config = dict(
    n_layer=12,
    d_model=768,
    n_head=12,
    n_kv_head=12,
    head_dim=64,
    d_mlp=3072,
    vocab_size=32768,
    activation='tanh_gelu',
    norm='layernorm',
    norm_place='pre',
    norm_eps=1e-05,
    positions='learned',
    qk_norm=False,
    attn_scale=0.125,
    bias='all',
    tie_embeddings=True,
    parallel_block=False,
    init='normal',
    init_std_qkv=0.0181,
    init_std_o=0.0037,
    init_std_up=0.0181,
    init_std_down=0.0037,
    optimizer='adamw',
    lr=0.000364,
    beta1=0.9,
    beta2=0.98,
    weight_decay=0.21,
    lr_head=0.00296,
    grad_clip=2.0,
    warmup_steps=266,
    schedule='wsd',
    decay_fraction=0.761,
    decay_shape='linear',
    final_lr_fraction=0.0,
    batch_tokens=[65536, 131072],
    seq_len=1024,
    doc_mask=True,
    train_tokens=1130000000,
    steps=12131,
    dataset='wikipedia_en',
)
MLP neurons of a small language model. Each row is named by its layer, matrix (up: input weights; down: output weights) and neuron, and shows model dimensions 432-623. Each number is 128 + 32 x the weight over its row's rms, rounded and kept within 0 to 255. Numbers have three digits each.
After each neuron's rows, "fires on" lists the tokens most often at its 100 highest values on Wikipedia text that the model never trained on.

L4.up2410:172136118120059129087044133153064129126174135189137143098102109192193099140154101107155141208143146116088135128078139127102154153163091196144139049065126191118088113134150125142132120098122157065120136168165094138112110113163106101141143108133159101102082130088105160134099169120112130133133114119134172136110178091114154137133144109122123115142186078091086120147114125083158161151141097069174137109152091099092085159138154088111196150112185149110125139124117130119125081109104145154119191128141100145103072181100166151067093082171119103077012140168092148114114142126111132128
L4.down2410:098140069115157114121037143130137159156102137154153102115123119141133126106094175153130061114166146101119166154115131100122182085122144101095072083126118121109090084112113127142144157058127159118113123088154154131080145081161132135116139080129119166130073109175148085128117156129114142201175092074103108211104109138155136144107097131092097148122154153137124155120138107134086156115079078093106051149202173114173085127145124141141142110151130155135101144120160145191138144128184156128130187109174099151142108101122148095098129117112125184132104137174159110168105145138127164133
fires on: " |"

L4.up107:094139060145134131190060161144128091131138138076077131184087135116141123089142164095114128140135099131105140103081162145108115086129156109138145165157117157094121117152060090175128099116132109146150097147123116145167065095116125115161154157100120021131110126149153120098123146095150084092056127175091145160121142134074120186113117135175089094152145098125127122128095128094148162132186183112142092180120127101142105127117148120116103080112194117135094147134113166145105088222107162101088158089116096164143144190098123148138191125113108132108106144143116137084099179101136107164
L4.down107:148119137088138144152172155162086150142138070171140106148200088164159099125147227151182108087097165121095118132085090114140150123078105202101145109142135109116151180112173116095135132172167132113134163157108146094159154167104124128120159188076140106123075095113157090086030090095096107139108203103134158154127144150110153104116106124134090143152118082130126112131075190119131131155096110096176139191079172117104094131117061159123115103163083096093142106123174162118168137055113130142161132099112082112117107124078120161099108115059111131146130083108111157100163176188118168142
fires on: " |", " 8", " 13", " 11", " 4", " 9"

L4.up2962:117145088167137112175102155162120148147147137116107105145092155090148110099118131182133153153103102121128144114096117140067120168117199161139154145207127104094147131115136090122176088119190140137094153121057133130153150103093109123143149137177159094171099141158160152185136164114147109118113118116160159131165113141083061134104056074086103126157169148137095126132054170052173133172120119172161081151148089101163201131080152142160153086100128129158049123186108096147110070165167152117082094113140075153147143121102126105194182126163132133138118183125086136100099144131144107104
L4.down2962:126112111156151167171132174120137135136139137127117131162135145159145111124110163122105107099137195105050098129070193117144137160122173191149147127136158148132171143104054101114127077121156123172131168064162153155136143163113190125129118177134110108171149153163135115108135075070122133105151147111108125147144178111110074149133081135113091147094079110089158119076103098158152132139131200120132137116094134083153133131166076108124144165148128107170174086145140130162180209161117147081102106120082176125138188127128119125107145079140041125105136121102166155090152121093159141107
fires on: " |", " 8"

L4.up2183:133116055099130109152116114156071125140083157091080121148090157084088149108151094106119126176136124117110128180125151197104108110150132141111180133178125198089070152115043136132131105100204154177192106143087137191152135176101087130154100108124151148125143198138137139176119088130126120105096100099148132154134134193138145135126112087180162146137118144123118127189128114116170126174136146146151087135089087104095193167073149056125086130101177137104158177189125156191072111115068125190137146137123099132122127235099120130094072115125100179108108156120104098148106149165109166124
L4.down2183:198119199132110124083180147119131141112180104135072112156142103116173142077097108145104153140065133143100146120111133036163175114084141121184115177167083098147185121141125118100110096116131097148174182102174154123150106157097155165137060162094118118088153168132116104090141193078089171140180160103070199078087140052096152163121159130117133175104087126100157136104097061143130107062099110126119216154110117132099119089134089122142141148133148125078133089114150189129180116124114134150115068183175156123108114105134199181039139118140093098163118130204142175105046145112125166070
fires on: " |", " the", "8,"

L4.up132:198087073150105121093090147123057107201183152131089106144113108136154095132154155157111090142142143099049146148143129131071106143131121103125119132091116089139081126117106106164121109136145065072133099100119154157087114137102058117107137074149117138152108159046097146110104091190088118143130054161082102077152108086155093128093158144125101129142110152150151153141115116103153093138230066057130103151097165084163136135187095126095145153139120131136069121102129120151159097137118097117116123147107146166115140134060158149142137103146072173087145106163188117145150105089151122097
L4.down132:196092127130117126090063168180079137064143138138172064138099099166100164098109149180103113146092132078098131064175133129067178109170164112146156125065097112084066103119127127162191070126094033131151097142193172126141123111134106168110157142101131116156145150125067144114098122162073106172123102130134111135119128162129154172117153131120126122111087118096114118176110103096145140179133101071129151100095124140166153129101103164169108156146166111117071131119107103151197165172114099125182121191163131111118139130074179139125150145105099142139174137122137106150120099106161112124
fires on: "\n", "|", " of", " following", " the", "-"

L4.up2288:141191138139077159096144148148088120187122172188100134140076111122114126098149087144111103168102129121034116097069172122105138135154121145129129072097141120136105084096067131096128082052082151124136063178144162128129112107126110187115115130109158066109083132077066122152138214135120140101130144155053111113127114154113093161129116133162099135072164118127114123150105128108129098189116111077079171128159078115073117089116150097147120112128190136184100183127114161151159176141122188137084185166124157127090096169137197107142100092164171106107111167170144145128131142139135130159
L4.down2288:105157160112128152153068144188159111167045097136162155163049169113056107146159103095152091137095149136061153084054124148175118130152188135120122147154121056138098115137133200157093116113103141104159115102046167213212149121109130108148133158147096084206153087135126139110099091145133125140106146126171143088089121141090104158157078130145121210098117105085103066116140142096121176139133130111146109071136180152147127118144156114145194114163105118124109107118077050104147117133106149082109161125135119171155077142146132119101077156153149138146158145130090129159115169087089181141
fires on: " |", ";"

L4.up971:145154168126089057059145168116117108144097110129148155094119104133116085156174157125132113134103161102110120130182148093039144114114142136137094151128084109218147098102157104133129115126118108094129103154126117219104091131157210078132108148104133129134082137051066120161130142092069175155093141117078123087113189107175108102096142108100116122148176111128082126129123103116122088115165062140176127099124120112144076168100154137134180153102195154162100138171119165138081216095158113131179153046151167176168038145130128123103124131162100185134131152126200083114147131131080098114
L4.down971:102104156100086120133133032156152130190082096177185116133121184101147162209141125148166173134125121177149172155164091152150101083088158108136152130145155133107105154142099131101102120097124184146140103086107155174070128086140097125090166083140069134137148125166114172130142108056196151117136132093145141109087058152131147098125128162161101094147108118150108076115140180107109115167163092150138125124090131132081145136108075083175168131139073167141146177100178146102098096135128123202166125131097136093094161118125133108211154106188124119100101131111148177092119110135108171128
fires on: " |"

L4.up1760:153126132078078131090153171153154083134186151150156134083080121158181136181116167154137086043144092159098108149098178113142220127113127185115119114112117077146151110127135169135153145065144078144147125106137133203018127205153080093131150152111081123166155086131163122170113060094116066164094134148116126216123148128133112151133074127094181117175141170164125102111125171085126125166086146123184113080184142088100137111098116136114044194141108089116151128095138137160116121153125130077112135097112116178130142120104099156104097134070093173112099171183147112096120144064093131137
L4.down1760:106120138147176122145145107159148085074114136090144075147141100144112155082100160111158109091159145156112125090123076065143168171118145164062099065123145050188171088158147155174130108111138167181123126110082096098113139122159124108161154155129084152160151125134090118090144053100144129159141144154111141127146121108136141123135136166143096105127106126120157154157154176145114112100091098107144169159178154176123130110074139130129127153121110126165186088094056074114090127169076102101076162117126061131137176146129129154123081142104130144139177142111114060140187098150143129109
fires on: "a", " that", " for", " the", " this", " a"

L4.up1755:119118075154182115171131144175111112098131135129065146141093164096158122075119116169111144159136116086118126163099147159120116161121131098142134152225154119060089145072070155116169061054153132141178164133103115145159111081089117139177130152117178121144062135148122126169101167113142056180137173107136191076107115150107097183126159059145128133158161188168142150126078174095159151141121112131105115139092112082108141133110127125134113071119128161153171101146097104172166109155080143101123155157141116100130121155107126108119163091062107141101130130133071179066131110085144123126
L4.down1755:121101162111127132185167116102122179152140212161112142132182113138185138092094103149157145088095177099141103125165143074174105178125106096145137149191154142176165139129112121089160101098120080177102218209100164168130187107176087105073154216163173144172105078163144116119106115094118129167127181118125147106090114138102081216142111062107109127173101160160105094091097171146142112133106142061097132126122121105102128128140098145141148085128126112147097069177114083155136145083162137125138133141131134065093151102137111110037103092109088180108174105136120175138129101095095099131
fires on: " |", "-0", " December", " October"

L4.up2530:206120172138098113056114156124143132126094112136164109092127122082153120185134104110131070112092177097128107109103124112117105105141157098137095132174090134181095132141145150152164083127154131103140142153064121192141136158165144114149152091120137127154086123118151119205118120147092157118159125157087088113105160169129102072128135136120081148115198071148150125170114028084152125124161086054187125083075161150161168131146187096132152182120187112207069123081144126164101108062186148170149103087164181158175080139102127159064117140167105169151114082163213098090136130194129083170
L4.down2530:101131104125146134136064105143140157126043149094135076102119101130085138126127122086183079153133132179130130180154154157123137156099080059130181107144088101146122172127137125169133160149140089155050135106088106134126099113201138148130175130056062118116109149136097150170142167143158149154108079065115114147147115143166117065093120122142131051074099138158107194152099135106204073120162107122082146082135188134188079129134186120098176136110156113148157190108156110095086120080169091132141143126123086149142173117095128139081147135130119109193182126118181198142134116127111166121
fires on: " |"

L4.up2625:149147149208113113127154143161063114166113183159146164094077102141154085128131174165129107142100176112131132125076156095148158114157121118136077127085128141131138088114170095161159042068126127099115091155114111139165099068160127109138167157088091116132106141093081117218102194172058152168158090106096137060181151112129100127094115139136131078116109050126110098144137115119130115160198048127134180124157138065077070158067166135124153136205174168155112146188101134164115147156145145118119131096136156131131100158123137113109067191149156190127079156125143140132174155189123118125
L4.down2625:153162171085098081092148149149090150205124095150148115144119126111138145183162136163142136121141120113068143123100114128183100093116139113149133126103085069161119127117111227152052077101114180143155076065126178083091115126115078117115121075172125122132199149126069096103111065093124113111115131097152080154133112058135164069093140156112140133087079102113135131105188105105106116135208076104135157162097134123094111107102150084132122127134057137133130139111198159143099162093158111181134136108083118088141172089141154111174118104136113141155131108146125137173136111111103152165
fires on: " |"

L4.up2019:132130087119216080141101115137128088095145125097051082209132153149122110119107074146119114081158180118112133129145156159160115092114174116188129195184086125078120151139129080107141078087166119161126100128119147195096082089144100088185127186157128096142082128178122124108109136143137119098075104132092144134131122160100135108096135129176092110185128125100163154135053138096139121152173131185128123164086131151150098187193153147130159122108148194110123135161092136120160079200136150133136127108140124142113118191102067095101167146043125168154081123137137087087130073125190059152
L4.down2019:171144099184088137059149155099179088176138081169108145127128129125134101138125162135136137177130161202060164082090093095129117146092103127104058111082111152088144152129116106081095113071087118139156138120136131112157107117132144170145137205128120110125164107124145099090169146076087126160135156150157114127128146079092108153122131161156144123108109107139165128120188156107174159175064101078133175108155182122112098118139106124153126146142148140112082119146120174121131098121100154152178111104138170125139077127155171139146125076118121082147144131199161126139116180098059155116
fires on: " |"

L4.up1067:140108134156157108133077147163105067137154220134093097167118148150118129139102146068144090147144084191145133139179107167079162127083159049073086114039096085126118158116086101129144140117150162122217153142119155145113065145069073106172125133118117106149169149111096151138151158160101126126149080185129119140087182153175095145121107148111168117139139134160110113145172089098141089149230071082188139068124172053042090142085154100143091175124093128182140090081132130121140109175099093134142064136136120171127192145128149111124121127118169160148124114168186101169172142089139180107
L4.down1067:174165099081112197189169147154208091098130159106127122096111140145151114155134143142110077121155156072119109111115148083115159128189133171109052055123142106136158059056138132126128134093185132191088128122098147125140151117171177204159131198076103147186073080090115134091133144104108136190125169133164123133115160136160088113137182145191141130097129140149096073067142152076147148122108083063166142099110153107096118117148158117145162108108160139131107141153078054160176109132156075098141095126147099118134099153103134136118166133154131149137126114109112088125149159137123127140
fires on: " the"

L4.up27:122109091113112157055163153183106070099183102149127101077129153152176111152111083140076161123112150111119117079127075149105111164110143162136083086160142152094136165112164096202131120127176117166140140113070130109133124113117136140150144118076126138163128141097081113098120150124117108149127137188166125118074157112162147171067149109064158109204117114140156086153149159064136121103149115148200146134132154132137122161041158152142092081195118149216151125147085188146165090116131096122136133168110103122113175150100096099177141104067070175104112147130168124111149160137124175094
L4.down27:115137111161156141185132095074139124155151190105113115100133117131153094150147120134158157135151146172064158155156132091122114100101192169074155125073116128141076085111139129107112145080166099094141160079134135119152151130150131195135129107189107168134142160113142166116129171129091127145105127144159192147165146121178118135049074148163065117173070103164131092079131190115067153123148093126086117086150156064117170167156090105084212124170145154137093153152165094098064128204090190123104121086120175154161160154131158120120139108198074105129114093130160159101164149087141094098
fires on: " 9", " S", "==S", " =", "S", " L"

L4.up1130:126124120157144135175185193110128094089166118127129076178074172102123114106146124133144150120106162133103149151117119145093138143093206189186170202153135149122093187117103155151183086121149112137176142064134129171155124127109085149146132108107187114161090111132089122156095140135124086143105143120143097078147119119102082078136149101165118131152144145136105115149040141073159184124136171150144116151136157119083118148163182157165096113102133131160159171217116121140127114091139161125153105138152083037166076133089114118109149151121133204103109156165132158124160123086211096131
L4.down1130:113068168157135116124123187111167123117164149030083150159140100136110104134107160106133153126107121035121092135164147087121144176155129043113093083140137161140153112152134120103124119127139123157171160114131142132149143145132130145143107188125123127123159143121161050067133129093097113169156199132166141026116155073144132216120129150172099148068119145117133117102101131124146070110101116110150146101058126144146107127109137138108180088146168124096175091140138145168164129148179167105153088101150130138132156136149143161120134083104182077121096093120164072080154141115121119118
fires on: " |"